From a checkpoint of a small transformer trained on Wikipedia.
Architecture: RMSNorm before each block, no position embeddings, biases, tied embeddings, ALiBi.
MLP neurons of a small language model. Each row is named by its layer, matrix (up: input weights) and neuron, and shows model dimensions 32-159. Each number is 500 + 40 x the weight over its row's rms, rounded and kept within 0 to 999. Numbers have three digits each.
Before each neuron's rows, "fires on" lists the tokens most often at its 100 highest values on Wikipedia text that the model never trained on.

fires on: " would", "ed", "d", "ly", "ted", "pp"
L2.up690:514473554597380482499481545517437514405534495452461453449496550508508549515487509509504431448517511454549530527454501493507486445491526496447486523508515509465516513452452481516466465491585456484537449478481468502459486597560496469478478464520549490444494504512516563547466509456481493498531489454566538478526503531518504491496469548513487609573520471500536545549440581501515550520537

fires on: "'", "ing", "g", "ng", "ield"
L3.up81:508574520444506536509466460495543459511509487537446445549523497503448487440502614527529509488530641539421476557463439487437450562552517514547572478482493436472525503472514463470526410483507590547553471478548508487476507519573455519524609497475526485542514561510508587511526510501503484462474473501558436553526540488528470506495423477504481541515455492480498501514458391551513492415545

fires on: "U", " by", " among", " By", " of"
L2.up604:473490590480520499528506506482553585530434517539413577532563512470477502445462500447507487479551574484452496490479488536475490477494542489527493592510503470479522466476542553546529476529468519471523517557539447552498476464538426424543439498417413497468462488521481553485561505462482509561468391527500454529497514506437501427475470502499452541481501523490535574478465550487523471447523

fires on: "ing", "s", "rib", "ed", " forces", " find"
L3.up241:534473535470555458513488533553453536447557490480512537502512516538564489518453537520559488466525521497527525514476436484467419527592540501497464477507491446550497446428516558467463504479499520547556493468536527491438518602552474419516525453595463467549531527547507515502578531531529490481527513431568536531468508514505477509553506469494460613568435469467455521454496478542458521517541

fires on: ":", "end", "id", "nd", "ino", "art"
L6.up843:459598505541514596462484442500473459498535475498468452522495540446515459544492449544537471496523506529532460563576416536472455573518523514561585559510448509456531479483474510546524426507573575542513424529520506503491500480512397524590525509454493541514603515492501519517512485404505472463473501504509495416473423444481535551505547432572493452505484469492534520535491494518521446510547

fires on: "|", " |", ".", ":", " were", " was"
L3.up831:536549517530426492491545463540510524519428458529443585437502517483524479523471455479506469544552484549557429464457444535471515484464552572560552549498485480561481512536449491506462509526474518438451507560507502536489510527527451444539469497431506457496492485551515532513469545434510536574497471469502455605352521506524523499500582535510518548547504491563566438452489453463475555434509

fires on: " [", " have", "ort", "ing", "["
L2.up211:544578496490475538583555524519485526486497545511457506517465502539507442511478532526512454603457434468483533564493509412496517508477477521522507532435502507489534495528491421513590494498491481417548497480500500477479457521605576455540487477407514504566532462492465598573475495477513490461501462426463514520489444556550465420540530552427532522537537466509511485453506522499531448493509

fires on: ")", " with", " =", ",", ";"
L2.up656:513448551594472494492515491492531489500486492464510497515491493513510474558463518504496516458502540482528479492484562443496528458548419477501507520531452460492512458462461555524537521516500508470533501465485457529501513509529452532529569574556487534467464541503474464381496446482534629551491490478458511471473476478456502496511504555501499569545394547427512409469461548525499495527545

fires on: "-", " |", " place", " a", "+", "est"
L6.up93:517474513548528522463505517541532494555476470556528490540494483563427526471484498520435490460497589435535500539535489516458457447486486482494571562506464494458511456495436576569562514508539518536554492448525548510549541546512444486562500502440559460529505465446495503540514471504523545502559387544487529517421428482471489504487571547499446555497455466564466473471504516435506459434535

fires on: " of", " from", ":", " by"
L2.up1129:497534556530499503478528551503494527498447503558432478473572565532487489475485499467482495459519494506502479556485477480477490494467580435559511521551463441485522458520579515442550504524525540478510505497477436520447528527530460543591487438525445485434465512524478591472489505495475528511482462501555355479474483432538485473531472539499421532529441512457449572445440505511574541455468

fires on: ":", " of", " were", " are"
L3.up287:509486558538452492512613505502473518485458488577444536474562534484491495500465485500481461530513583490497482438480504542466514437509547563552509477494490472492437470440428528451539427534471544469496452512500517510469544423473458500539458523528453513497489511561530507487473529477498503537510544429520413550423499549535508510497505514526420445539481475495497490492496466511534474504527

fires on: " to", "s", "ers", "ing", " friends", " helped"
L3.up285:475426552590570481493463534499519579512529418485519513523545525493515530530509453494521448435551583516565515620483553522476509495499476454497421526522482479489478524519535534509503486490488577566505429509501432563486525537544546458513463432567455501446476510498549538470509602482510489463498500518474495484539509446519476537537491508514405626591504484525519561477522468564546496440513

fires on: "-", " /", "°", "–", " |"
L2.up425:490484511498531514527458527531496542508497527566511410505441429469454450437467458508512499519462559430499461514518507510468463541397418477534565539499466528491516528479511589575516569534505466543567479475541456504488587498479588550537459449493544455499493470462482559457538441516530495516487471532496417526500444561497508572500591477569531478548426475517545476543522490506528530486545

fires on: "s", "ing", "'", "g", "es"
L9.up1232:528536490461459518505436496488545474500512472453586530472543505556564470516516471469499575442535531531510520567480465567431527527601451527594478550522477458480515446451496521483538509503521566502523458572500450543491473538635492556532563487505537504531504457508517538485532474511540483499472461493523518519556496446462465475481499431504496576574436423561456533506535377521507442484514

fires on: "ed", "ry", "le", "ia", "d", "ion"
L3.up61:482485580538417456532478508484464547445545523507498530493513403489498535461462480549479559398458538551498540521494504522525531489584486536451525466501469480537476466478464513505514554494510499528548503521480458482398544576541482449497417469516518517490517521504565485508508456555526505538500498490507551575487493481526494478437386500528513605569490478498544455470511480496517522466530

fires on: "-", " |"
L9.up61:513480530494486475554489539622486529490476531513498524510499473493527537518467500522497430547575500429537519489478436493490456513503577497496506588513458441550493500557417529519501469516528510522525450500497544474529565590540463478556577508407510420457577518541531515520590492493570557437487476551514541445487496469487478533548520532568482509521520571466519424494531523499472493412549

fires on: "ing", "ng", "ating", "s", " in"
L2.up1079:505523559504473404527525487492477515560485485505483496518472508473517523505492503500534428456531498495533530566504488471487510453458488524502487490462492447514470503410529580480452461515476559479535488532474539485422462551543526430553490479552464501548506506504535551504523530474535515532492434455547583499526472473516491554540494495527464584514581393531514542540537497522540499511512